config = dict(
    d_model=384,
    n_head=4,
    vocab_size=2048,
    activation='swiglu',
    parallel_block=False,
    init='normal',
    init_std_o=0.0052,
    grad_clip=2.0,
    schedule='wsd',
    final_lr_fraction=0.1,
    seq_len=1024,
    train_tokens=660200000,
)
MLP neurons of a small language model. Each row is named by its layer, matrix (down: output weights) and neuron, and shows model dimensions 128-255. Each number is 500 + 50 x the weight over its row's rms, rounded and kept within 0 to 999. Numbers have three digits each. A neuron's up and down rows have the sign that makes its largest values positive.
A block is one neuron, or neurons of one layer that tend to fire together. After each block is what it responds to, as a language model described it from the Wikipedia text at the highest values.

L9.down428:518544419568548512507597494521488464451454549467493526488476415534560522441454555412520465463542524368628521536528431494510549552448522517468561566551375568476500426437505509523541574486582537350565519580577546470504482464529523516546562517548453523442541407518453454474552541489490528506464443525474595465520529487456554566526611577499624502531431506518533475458450531505398482495438
L9.down571:448532511440554592548571471450490502438513438557459521503494485498531564458528505521552442511522430532508559500530506519543540537466460581498547499515504530472534510548605478542449585540557507435515577498523443558506484483434513538525509512470470485380508508468482473483518505442580545441457536458437537505522511486528527556514493483534538490501545543462518479507530540487471432495467
Description: Words just before an expected time unit or date part, such as early, six, of, December, in "her early years", "spent six weeks", "14 December 2017".

L7.down118:571475496469571476557466506478513508449483557508515484516520389463531529408504513493469440537406550453456499498501454425551400499527477546383511491602547517458524489565616493499524504440514559524499448485581545448412422551462504568508559531531488558502392479405496429528506457517435561544470508487483491543517592446488600399501503521538537513456503518509473513389508592491528480435447
L7.down632:421486431544555445425477529590578510438506424434558457585434483604518498476482544509531468483470470510513500468528537497500474376498505456539550488515527499533532524536537487524537517530484551528510530510517513577596420545535458455566498502513503367514548415457582517489516575439514533420462433496452519508490434562545463469480503498533434473519466515432502537548534501458490541414486
L7.down653:456472519484555554551347402524592516463542503472488487482492560466494509478514514517630474490545395445518481484560450499522474545539513530499493579470455463507510484567510457445468552549458582450567449492406567451565438544503504567508483570550536511539406436472457461497503382559478461513382470442533537440412481461474461459506554475527488544502499580525532498503506466591443575474513
L7.down699:503497459534468466473554569479497496477490462497419435413496519792535511376542452491506444426464425485455540559385503484542417436528512504479498542506531551452511567468505484434494585571457469492459468516647522555491545473503445495522546526501524544430531481488519501484550545479511505509544471569577502520462430503439483499508539496469447462608502528442549452499453532550488475511464
Description: Word pieces inside connectives that open a sentence or clause, strongest on ue in sentence-initial Due to, also al(though), As of, Instead of, Prior to.

L3.down4:474584525447444482488419464512508538503461545499411466473470418517569417461530515475558457473509576500473515451499474510565453511579500406371558489466496459513484470473459433494489454604402484405529548446516399459491497501533493460526577531514518468519550486550507469484427516423487517480489564588393482462474497513450477415446476445546590493492485537522499512497514506461505538467483
L3.down170:471431556614516602505487435510474566476426479435450509574461552626574536519548422523463525370550499546589574480532500480536469451531612565474543497537558487567475544553444426547451509469510485551563426511538535484442586508520505629489548465485511480421550504413460507513500516458526482508488553506508503552588556598462528488494498513470524486447492501502553502565501470467473457544538
L3.down177:402483583544550551483550564526492524424426701503540525481451530456477414449482435481546500503468450557436448459484519519439542483550505573566604492482380472475504552509528476571526473469475412501440421505516527437497441454478476527509456576499515493460528581527538528515516493508594500521490435497503484474492486592497402505486367593450483492436586552538622516568457523546408484523516
L3.down265:427544410469457468451545556539519534474459472569478621577465519635566594395520437528522504489481515561534450508419416506587585528505467547518428538462541501449560355512543547476502421536525522477472446454449489536463442539470505522425460509474510509490529538523482525448501494495538477563467467572428415497520483604494395566502385406561460545583517520550513513510448561457499510454514
L3.down356:482538553515527543589519535508482464389498552508561466484529478517442428511533462539587516517503478471495552456507557558496535440517450435498463469591435485500593430456591437454518573494499526394551532557415573536524478490485601547398468553361556549585489491505484496492370477537467551520529533510508595524527418541473522516607509520483420494441486512494522554466504497509548483507543
L3.down424:595576538587496443481447560551520453506559562552429448497550515595501403486490524403542581540504486457481516481447529551465562501557468546437454529507469553472467430466487583414529442466469532591520524503530484493468455486575560498490473538473460433459532486515514574515592614416531536515547582610431523537424442529504514486424399471453487520362422567566522489411550567617440552510475
L3.down557:532428641554468493490488596514578525469528508464452604472577519657546541490492447418505544530546515446520473518470531485608479570490542496494524473410411533458395519514441516575361410500470467442502550586494517569474452468533482525431417557545520501508487435504498401496514586489479582492552483483622568480494484480499396548517477466533528447509490500429480553536619496428542484473511
L3.down742:523531589450556515618570508565497522455571584569523493463421506625542519460552447446572454446505515470582547519531591437471528563464476488491542491415543527456528488442544453426396502486467506671535550451563518543426502514427465438554507484507518494503463538587448437489605471468466517519464388455502438507483477468515517497519532505539480507503621486577496529524456495586572458620516
Description: Mainly the piece Afric in Africa/African (South African, West African States); more weakly other mid-word fragments like Europe(an), Bl(ack), cap(tured), reg-ion.

L7.down43:497522527531579452501526526558454603410531472510503506476523541504579452484459499447346515484450563464488387505536608517429575457569491471433522502453418432479488541516436505436462559510448436444441478468482446462553521508551454454438544455458460541542555512460470489532543515491467489479514497414517526565443476470574517532545467563569510529556511512521499509515481565485567599503500
L7.down370:497525417406437526502515468588420584443477393492543450473500656500506513504643516495507466486554495425545570468588550526484539587479431489507493582556591548502535511504551484357589451526441498461536444433612440538514571509508530458517476566524455550527481453463536527474593419405485570490518517458415514538511466443472510571586554553572534495520524533526512502580416471434566517469462
L7.down611:515486471493482504497510549560537503499457439498427583526558522462458570506458431463488608524487524445493406522489587506548556524508458575588545509494423460500427469516539527363485489490422512478579419471496505571501523455523414490497421554497561457505570476480582514499490365354409516460479547498440531544435510617535381489500465608515573411466478545522461521424470445449492494519552
L7.down729:509572547523530492491534431486557478520466446492544403441537410635522604489435459499493556545478497438410447494496471500547507441546602500530440420393521503431533490505482500525513450488561448496495493496471393556516492477427549529620515535617562518515618500522441519452420439461553437540463417525513458428506454496527545401586592492511606488529531410538489548430518580483478582517552
Description: Final subword pieces carrying an -s ending (plural nouns or third-person verbs) that close a word split into fragments, e.g. pl-ans, attemp-ts, sharehold-ers, Candid-ates.

L9.down503:461517504478507501447480462562567465493479516444522536555425516590435495567443500560529447481508548455599497444537451517493527480533413519451439541397526434500608574536536536588504436524476519513510410498603440538470489476559521567484547499480469490521513369505576436479539553451510446511506468483581525587567537447500486491507493491418514531447430431581550474448404538464562468440532
L9.down663:531468433569454422539510550543514494549510479469578451504533426552476469470510541515521506431474497495443528599514439525484480475393454519382490508441568510405565415496511486524598493476557485481525600443415458501615532479520554596522561412506511509489489530508451554451559547499527442548510419501494488608552510492508524419385577575496483445537506423497453522494494469455479402469452
Description: Second subword piece of a proper name split into fragments, mostly after a capital initial, such as P-ad-ova, P-et-ros, Fort W-ay-ne, T-y Cobb.

L3.down14:558529424477580492439594529490549474500457507489584570500460462400608504462477488441521443491442466532581507543508479515484431471459487496531590525461441453508544514450475451442438511410485412539494532436464524429493518448533436539500540519529513538566499505447533509428526543662386500468566457485484604392505492393525420512465486448473449468552537486528568464477559458475496445485498
L3.down169:478507524434569507388529531477508545446542523418479423460466550503545436503456547472497493496545439489406453542567413472549444478520524566423596469430517499565609515559478569505576434460452516476448519620451400483432508464449511588452545515536501568494364499473445471392522485490445549544449420451513487482552496445553496557510525481568465510432550474486478537495503513442536526608583
L3.down226:520478446552410496397476529501488496422501461480547525531453515553567586440436523382457467522509376573403532565590633487627440473414492538551449503504557509592533414496512453601424383494554551471499491500547533486445426463526470508521526648550475484603463490522398478556513486489459549520531510487600499480560529532496413623461413524506506560408524579426487483496426463432493521539500
L3.down246:510549537447588493449523548516574531317499528511469540474487529546505466519442395528509495474484550478509447497534536530571551448509472577438641536504424473459453467474499523514480592494487495457455439471469473517565465503564601473532542399561503476584526460539473457501553522540461414543469519533509523503565552503551457507394541443509558590545532510461523470457488531492620559544561
L3.down507:589463466559533557446539480596519565480574436502464487517512486532587561509506518535483474623478480439387526531556464539437511446543395520532546451568536537526409481536530513473519449453594512449442455403490459616394561519425562447508539479501471505478518549527438521512542416477554444467313447549453530489571451434500509551485544434535519541474534506529571453568532541441504495484595
L3.down679:430482386547518534458488524488535470400542489459504543555484602514428496524487512417424495538481427522557596564553472539497439423571454528555531490540480564494512516541551542536530594575538452555461488501511441476486473486588492495502498495521458476522451434474567626477644585525531542510487502556426460501534475502519518596475531499553533511522497599554474497553508509409597508522520
L3.down687:511523528524553397419525565438588569472448536415435553459477543502487462417524457418489401462477466494515459541502505470427515574520409573507521594515485514531434497598442469460458426498499522497454557509540526446512476598485448445501461500454543517461504483379422506427519564470450452563456515553470484480462445507525404555532515524473502526478530548528426399490400502485490594536491
L3.down725:548491512412540541423516486537484535502506508494473584492528469263559478424550600481518530477558586421473468588512554484491509519430530506477434521509481526520493511457518472554566457400445495524394494516503418543465532376514484566473484480428513418590413457447489524499441493448601557545475479531487557527499579555447529414429450550468454582465546440492579477524418490551444514596526
Description: Month names in day-month-year dates, especially after a day number in birth dates or event dates, as in "born 24 December 1991" or "on 16 April 1883".

L3.down37:458476620512503444487464476456504482508491504400490555516527532571465419497518482536432539407561516415582526532458427474508469515473473464495457525554448424454544420469425430521559519510563552524394517465454535520422523535533510449568476563506480536506505567452468463504445514410484479493524579546511543447498615530591532490562424589498478496516414533562451437525508440497466527478501
L3.down146:556475477557465622478548556471625572471532497473478474501500428422509497544448396477529545392567557575412446571505461427460597588519514464521509455519504449508407454600480502445476541547581542557481493490567525492545431495564504483522479526452409485505507445578481522497530553467508505509460541504554480472471530436559458538520457513483531490582491540487569511528476535430488331481476
L3.down160:479534587494538490483513484460484437517553562448463589497445517492571513410537543443530514404462461406449565574554487554498537478541564474472452523534526541469472484571473528465443505556380503515512495517453499450491457464552518506543477460601471439519396407493381481458492467481559446543567491542406469585579536540457479406502511531515444554431523438508527497498479511526496432466467
L3.down263:560585521567497478527454602521538471439556519474484481502594487450516535570433461519490420454385348485504439558408491469515485431489455477472450448471539503494601540523468509470496506531546575492472434497440502437471467434580582455524521473526530551451532548513498514563391523440498526474579433530467553449471459397525498577607495519560420518522509426537535539526480523507490498419527
L3.down364:453581571503480453589452502423477602520537451509506505493501471410509397446496474550488481537512600495510551502451479523473466446566470522469551432505571504444562506393415479584476529526525500541426527519475524439534552463446443447510430627530477424496593478496515536499439468480567488555556477465445577430446485457645575424503448504472471568499462493387500497566449515522547508532515
L3.down459:562443543401492526570530501472561504485495461540498434459514490394622508532594475469523519479498536520555497556451528531556540474555506507472427527556500571542469458498507427540502486553512502626463542592494395523502559526421564487505479474461500605525499519615450512581477350547488564416431507467466494425523434456567510441438608550496509602545516495549515559536491518518516530479537
L3.down466:486464482410514503516446574525496492468559614522569467539489505590569463559452462491472484542539425518505518471565470567475490582540544457505537471443438428505536502511519462472540496449505486516506581568491514424517518511513507499551440544605540489523446410413430482420536502467574541568497493517532464466540564544493496519501536546525515557490485485514423598497517560381567507560448
L3.down526:442451471470452519480401491483407470586508389570461394569569461462430419488439468466465588501532440454533462510462585473572495467543449494508538517580517506527491514538511525510520509468527571454481491410464503564476498480489404537488516567503525503532471500487470483451444461507553528483540513497475522557506426491465491497425536504423494471415307561481464539557443459460447486484452
Description: Early word-piece continuations inside words split into fragments, usually capitalized names after a lone S, like S-ov-iet, S-of-ia, Sil-v-a.

L3.down129:513515460557498526533476521405442530518549476465493486471493528685520530538422461528530550565471595320535483532427466487391458531513494622554507530480510488499522492569416542472532455557489414446395418527645486427436430522482466509494553472408568562484613486549494551593490491499462518494496448510496509519439569508550450467499563519480519532569447484462461517391449535450523459484505
L3.down137:452531497482529494492553551569522519501456555538516454476568557560522445484503477433439472504619524467568473550484559481513475576491463582545551506549480504468485500527487522537422444561537491479513525524517480522422599431490474536477503485474537456430501515533454547550552566484488469526481339413529600513552514615500536496553545466465546510562544447527514474484500460448547428554563
L3.down197:570523432423515523432500622540542557417531478518415527518604468582587464430440501534468560491462495500512441477483505518474422541507421305581503437640526435459556460495557529549467518524456445462479485574534456572564477480544457586400456512447519524511463560503433520468533484526536522449579552489496565453538531493546497550499571472487545433466593441533449421453466488529595429469518
L3.down199:493510483468529455473534484449476511569497455473445576513541565613602539484484548439497539513535485490534462534448544499463460458566425441463541440477546531541446563541484621573594461474480399528590415624562487494518539554492448481487471496433562461556432532517519491524616472529431438480549486511602520459483474498467528471501555560468450536472437448421569503500509560530493559467424
L3.down281:515523467444428550475457459435508455528521380452473510507448573649631535484492499530543566522434462543543429532418583590447595512502502475474510331552456472538493447481553349495518446453481490388534528617431467468546482446453505537556568465434533495468466566468492491502578550511561508464461519558502500500579457457485523514570539512523558466498466480547459509468482503528435482436495
L3.down326:483490471440480492448637453514613397493470488481447452518461449522475549479422500556484495613571517431491465462482506582429553489464494482612511466427480434437540490488460528536561558547433512430359563505499525482498570488477457512462433535527503640529437457504475489499583612463513502506512631464575424409456553558481518481507587558564511469499467455454458558557478427467511452563494
L3.down499:556512457496484486434474475513560520574522514486506511493485515557527458438414463540529615610501555430425508503461605550489450455531470546533486429460444484498489511518528502313492476509458477446528526488522510498572498564486495525494601601536469569387548486587410420551520508474498485410486516543477603526521533556529557503563473554471580558508620467518523444409608508439593497465464
L3.down547:537579476496510394517445498580621460462554524558482451441555542503592567536584515546447450551492452505473467554527514444517567451442421460495480523496567495477474545583512408456565508476508541530477451466519438469472482473480570497435519581516446499576513521490540548471558441490477457469588499569457508436558554438455497592561489457434464586587537467484526470573602540427502556421515
Description: Word-final plural suffix pieces on nouns, like -s in towns, goals, years, invasions, Games; also town-s before hip in township.

L7.down94:443539553524553529499493543557525479418409643552501546473582556514506555475515458442466499523494438462552481517588585532520469563517587434585477405549475448553539495567514495500472528450471573539511510544511472498409449521398413461575485610474460561555516522503497450513573564546497488477460523581436440552480426524488524533475461458511471549464421479486529442478505515490466635517441
L7.down288:469513541479559548381455474433464529504470529505448524492532487479466534551549507492556510447492460574570513574534450443431485472476490449527467526418465502423566514590446630444521479476445490477455531521498503434557528455514548617583441479526512496391486570518499495538522515469531590490458546545528489512468476490532548507449477519534573475414454446507436507496489540567459471427464
L7.down421:481569463482535481539582498491406512509404517563480553514483591581426497462530548565445520538419540506546485607524473557537568502575541521512491511529446543464581521596518589582483419597461591415564569498534538401595510562472479537495549523474501415525504513434507471452561441450504492493357439510513519478448534445485436506492566524455476531541536443537482528491550494506502492464471
L7.down446:445430516474473483515419569469564499479509556541466484435364523636498490510518506466634513484513446588582512522530437473492429546514507427459441507497491526466546494570432454475517519508527455464465541546556440488609520496480580425430457581390569533471488488542418484485461450574504517490492566497473547482437573571545596566522498494507563427428500626513515471552523492519494488423436
Description: Short vowel-bearing word pieces inside a longer split word, mostly names or foreign words, such as G-ree-k, Common-we-alth, Ló-pe-z.

L7.down63:432493514523584417591528530530644541437449500458557485502485580494538539444425490394529602491460504484406476542551471512547461529571497504618419589513535491494576501512529460543519457568411444498466506470529434571507603514507497573632550536474540471551412513469519472529587471442524487457429495457454530507559463499533526562530547436410552466426540484514491586549630539542450491519451
L7.down154:583463505465500556518532471527580465474557469516512520420431569532541514539391515471441521549449499506514454505486500550546463502482407423516455468434532510420543565433490491482404458497566480536429443480567564476471504421570463530492503485494445403489473606429446489536511684490498556486484430448497528455513524470514442409475615522436606556423456530546448486426471559506524476582549
L7.down612:553522521495422515383479518468493391472481495464464509475432498466523515445519556454569581488478418520563502509471465484478474505530425502496494584495459504542440598504600477421518445499503520480444526502431558514464463465428457510549403466421481491612506512429620400502598525465477502422377487585535534531494513556467498513533545491594463464439475623516522467519554434507420536538519
L7.down681:615397424492498503483479559562506569496443471515444493508442509506545417522542587485521570576494513489462493471513476534437563546523547505473542432562477550537495535451667556490518560449449500436530475477539442593416574486446489515493401436509468481536368418395575467472484495599532459523478498448542475507545494591443548591445585564568510492461480422621501483433504458510437497513440
Description: Mostly the token part, as the noun (a part of, large part) or as the start of partly, particularly, party; weaker on mid-word fragments and on month names after in.

L3.down61:497628561558567488437477394455465532516439564512463487407414526629524440530521455540476542451466484466449428527543570519532545428502404562571585442515461466494498492486479577429419481565550491566510474523507465521499427362456502453531567603381460553524481491469500499526490556390496409544468549432453450522589466458509515463451469452511484514520493421474513465517541463577469476512420
L3.down90:499546475523590451495501506488522475510540481569437445574420515540574576419454513487486498525581388538592502536520448491446403455491547506563473490537576466492511507540436504527533451488571577562488574633510368490492419509551447620539414445517526525475555588504572554536541476633512516488426463492556390520478557412441513495584438501480468481449475466498478466446472577483497507544531
L3.down223:478477515506549468435479411523484535462516504535437542497542592639481506417546521522581594559571501511527384554478535491573541450456547487496470473501600439486461568601472497577495548587518423548484544542424501495413433605419465476559528564429582428533496600511395547512551435488459514491548522490453529460477531410394484393542506512509510446426570441527574535654530432554499524448479
L3.down225:476539471478463436534427522441558416497518509565483478433537605526484554483470400526537566500514530431512510532467480489541511478570464533542512406523454515415572624523517509570460511451588536538526600491466462504588496444444446487546531562543440401544473513576393437452566419505517514485483458547509554480491509491445500423604498537511507510505524533463529482476489461515446481462475
L3.down354:477449491529514537447468428514473490446518475551465491466518496543523544537564475485552500554472453585510514546389501535422584441560456506483505613504582521542486489487412508533487502623488443587534593436512535661492493416520490470482590504526451464474526524452540506514415538458483402517490596469502542520444506620414472429422483505515504519453432548466504546462473477369536503507551
L3.down408:492457484488474514431397570490504538472529483470454435485563485696503524503527475430503514492525448542506500516571583516535480551554522428442476541542492499503496396484492455547473505484546405363511464556550504522518564407499477497458460519524498541584552498577565474430461449472484525504574460454485581539570469519505442491460520595478420461590464518511471485461474519456473596529429
L3.down452:500432562605420475514493616477460546543519429492510511456485481709517485409531583493536436481572429449510521469471421479512622430489564539386475497448512489582461487460478612411494523485614549555547514576500446512523565559514477540496534503494513564564549452434519585578558484552517454430485500515536491390451534498529491364570486498551516494525533513555449427463492493471530526520523
L3.down760:447465539461473480415509555521535456389691474529521497451638518487446511502471537442539488471534450466443464475479536582575491491489437477565490531509529526496440483548494587541511533463484545508542462450558463503455401457385533498475573429525565491455437599570493441473526436591448470456409444433549497458404475511496524527501472471561554478522482524501529546547613549476389501442572
Description: First byte pieces of CJK characters in Chinese or Japanese names after a space, pipe or paren (Zhang's 佳, 井); also mid-word fragments like Mich, Bel, mat.

L9.down9:486462488504534492509495485458519452547571457530455487532494507773464465420470498557418552512498456532547513522549502559463535502595506516465578495524609553434458438430502522541429442589581579577490469499591555482535518433467595504456429499505545512454562506505590541578501573569462492420579554519523604499538447513497488512576500567410442490492471378411534511488553495541489442527583
L9.down462:494446514439532471509443555577487412422588489552564488530491477551529509528600429662458532472465525507450410501519467507433459469504517483509500506511466405490396530490481472427537455496503436518483478454384444499447471463577500540539599402481483559480494508512571539504441514466514450478530554486407462526558504462526602510507524466491547508581514576481483499487535500485501574523440
Description: Tokens just before an upcoming main verb in narrative prose, chiefly adverb endings like eventually, briefly, initially, also "managed to" and "hires him"; sometimes blank lines before section headings.

L3.down143:485450527610466538487472549577489492472557418561459543466509532539521464563584454603489488418546491492392608523458457504480557452452537413498646496471486488480544563485576525386474568451582465482499546523454468477559538534529347493604477465466447531503519572486492641500544495451394587506555438549507523476441537499484454434505418489475556520456590503519589528549539454604451434570471
L3.down230:597510526448451462564400534573489483513448493488536505412524531478487535497510538461533528523558515525357500528562546454551408484511543538504507485475385505468526422451438468576519569531411511605405504415486511486558466496519523470415458545444496453455463488566462468458508439524441468447472550506484549446463481424428526517433471565427484440506550489439515459468553521502492514472495
L3.down334:413460485507478424463485514535511492501534441530421470491529499492590469562431536531485504503555489517507551521489483431508446461571441488507420404464483460518532523492483426517500506503426522491548603540476511502533528540565582510466482484491425424419525505501521583474446488446413468488526415453496544418577546529532373431568454512504441504518577545466567465571506548545513533511539
L3.down417:466521533449540535466468531494555499419530442478483487505455463431481482460525530483487540480408561506527491485436522502487502451453495486454429544388499458488476603532491477534425504517520498406485498557486430525570422579432474499511476509450530516559515468494472508411507494537518420475466529459480464568561540600485469529513390503490478496582514465471418457461480540538464403599614
L3.down493:535410476405546604412545512457423594498450497529528455447479531529590514444509559413574519458568551423564510438475479530492504498522561473516526525486453473522481480506389456563463562477425443470560560521516498529473559473566487434471574513455584536449428542484607543450485448464555413484500492522523529524403508550423478479532595570625526417448522481486462477524412560580456547572423
L3.down542:500509583536500421463522462476549516512524487477383599525528579502585613393430498449464488525560462536530551447556473494419571509421444531532521555505553442508602552381362454446409522503484647605562416537545453406515508447523476447415393474456483495547546464490360452496504523475460569520549531550533490521541435539515447462475464509516488554449549499483496533468577489446485463494485
L3.down612:543522474445529439441503447456551530490440539491535580481453359456514451424541460470464594530452521474422480471538375598531500573557423515503515526508553519555579514515508558607450463513561498500481454489501478522505455524552400446511539492601465402494569492514471550566530536458550417453624426432541403449590496489519459443563538508542460444469476552470454508431529617579496525473488
L3.down722:544451499441510553490505532558459653550508462393474477480573450523532523429491501463497494484490416523513561445506483459516532459507579514599416496464576546608621527513553510416457470440513551482571417470575509525551547480498522437494450530498478606558499425621428505444487483616617481486560486471497502529542459433474393468525488451473593537539502550554499488568521551466520482533411
Description: Second word piece right after a lone capital or lowercase first letter, mostly S, e.g. S+our in Sources, S+eat in Seats/Seattle, S+ox.

L3.down28:483532554564493529460454510487488530515529491519502547436624571672470483586415604496476549550607479393479566501514474449479509514464591582493524529407511526494408490562503474527493483562490525501494454565438469473553551457495633555447517527487532559426542459508536494455566500474458530593456522532616521469554533493464523488541526495477445565505456482506517588423602414474522582570497
L3.down391:518574483569489466500439533557562453509531574465518562548467521668544491426590524523611506492458440498415503487483532442589462585555379517519503452583449498531488493459555564459554443544647533502418530571463452532605543459537523450503514528511427525551575500584481595460490534542507565501392481421510462471470523445426504498452473588465409510526445440541525457515550503527492527466438
L3.down397:558487430485472526491496433513570527457415553494467508470435604529445553505512472501500464562509526495461457548433531471532465464466423498532533517552400425531537507527527489549506478400454565550503429539484491518508437523486584466576427498506462478475543557507566565548513426553488393582551552520516530508493542451470484523475483445502485481484477505504459558512564538449474491520471
L3.down420:499435654513510504484555525474514460549482466569449476613563426600379515458513480459504572545485472532497484494452497590548491492528492472437527413474486506471596498511532483437488508466517561589583486475487493447428515513511521492446483419524536451480533536455477497477411416532445538487539477580508584468538433486520430578584455423460512472407538478480521516445611513540513494495476
L3.down488:586494511577517515420567497579462482484502540483455533466475476491486497500476492586545536559564570474527509471487455510488501446478546496480565436476605482529491451434584430502496465497512454478479478527499427486473476504487509506474438515549482406452520579396453473562561575466583487595509483551456496489559538471497427521480503464409457507489534524401670574523523550475495569504516
L3.down685:507493518457556515452498514522554495540466496535522455514526535754428512513463541474558576473510466515519538374513456565582524414435450567430503497570446526411495438509504497573535451459504505532553577505469416518496490555526531549524504536513465466511532473485565488458577537533587549496471519500481558497483489422448552505511546520461489504537512517532549570505457458494558500521499
L3.down720:533503565468448495496499489539408427439499459486532494511470532539506407563466460523524510461580452523574554531487515528383482452547491567450592503500540569527439520625525573465591415547489442434508485435470476389565505510452532519618493467464455528536509483498557536434551489624527565495492512447485503498432542447511581514510567562553615582547509492493502507475472473531526491485573
L3.down728:496553543461500484554542554456443402399507467459469520486388449524486479537522512581550511387485424553500494525520424500509510513448471510526444510505519600366469564499445522568457496482351343529596551566509581490458580545497497481603569496493506505430522485495484465512526432422600518554536516466497507526563503545460507539512525473547411507436597531547480510473505443443471466511514
Description: Third-person pronouns as subjects or objects (he, him, She, them) in biographies and narratives, plus "or" joining alternatives, with occasional "also".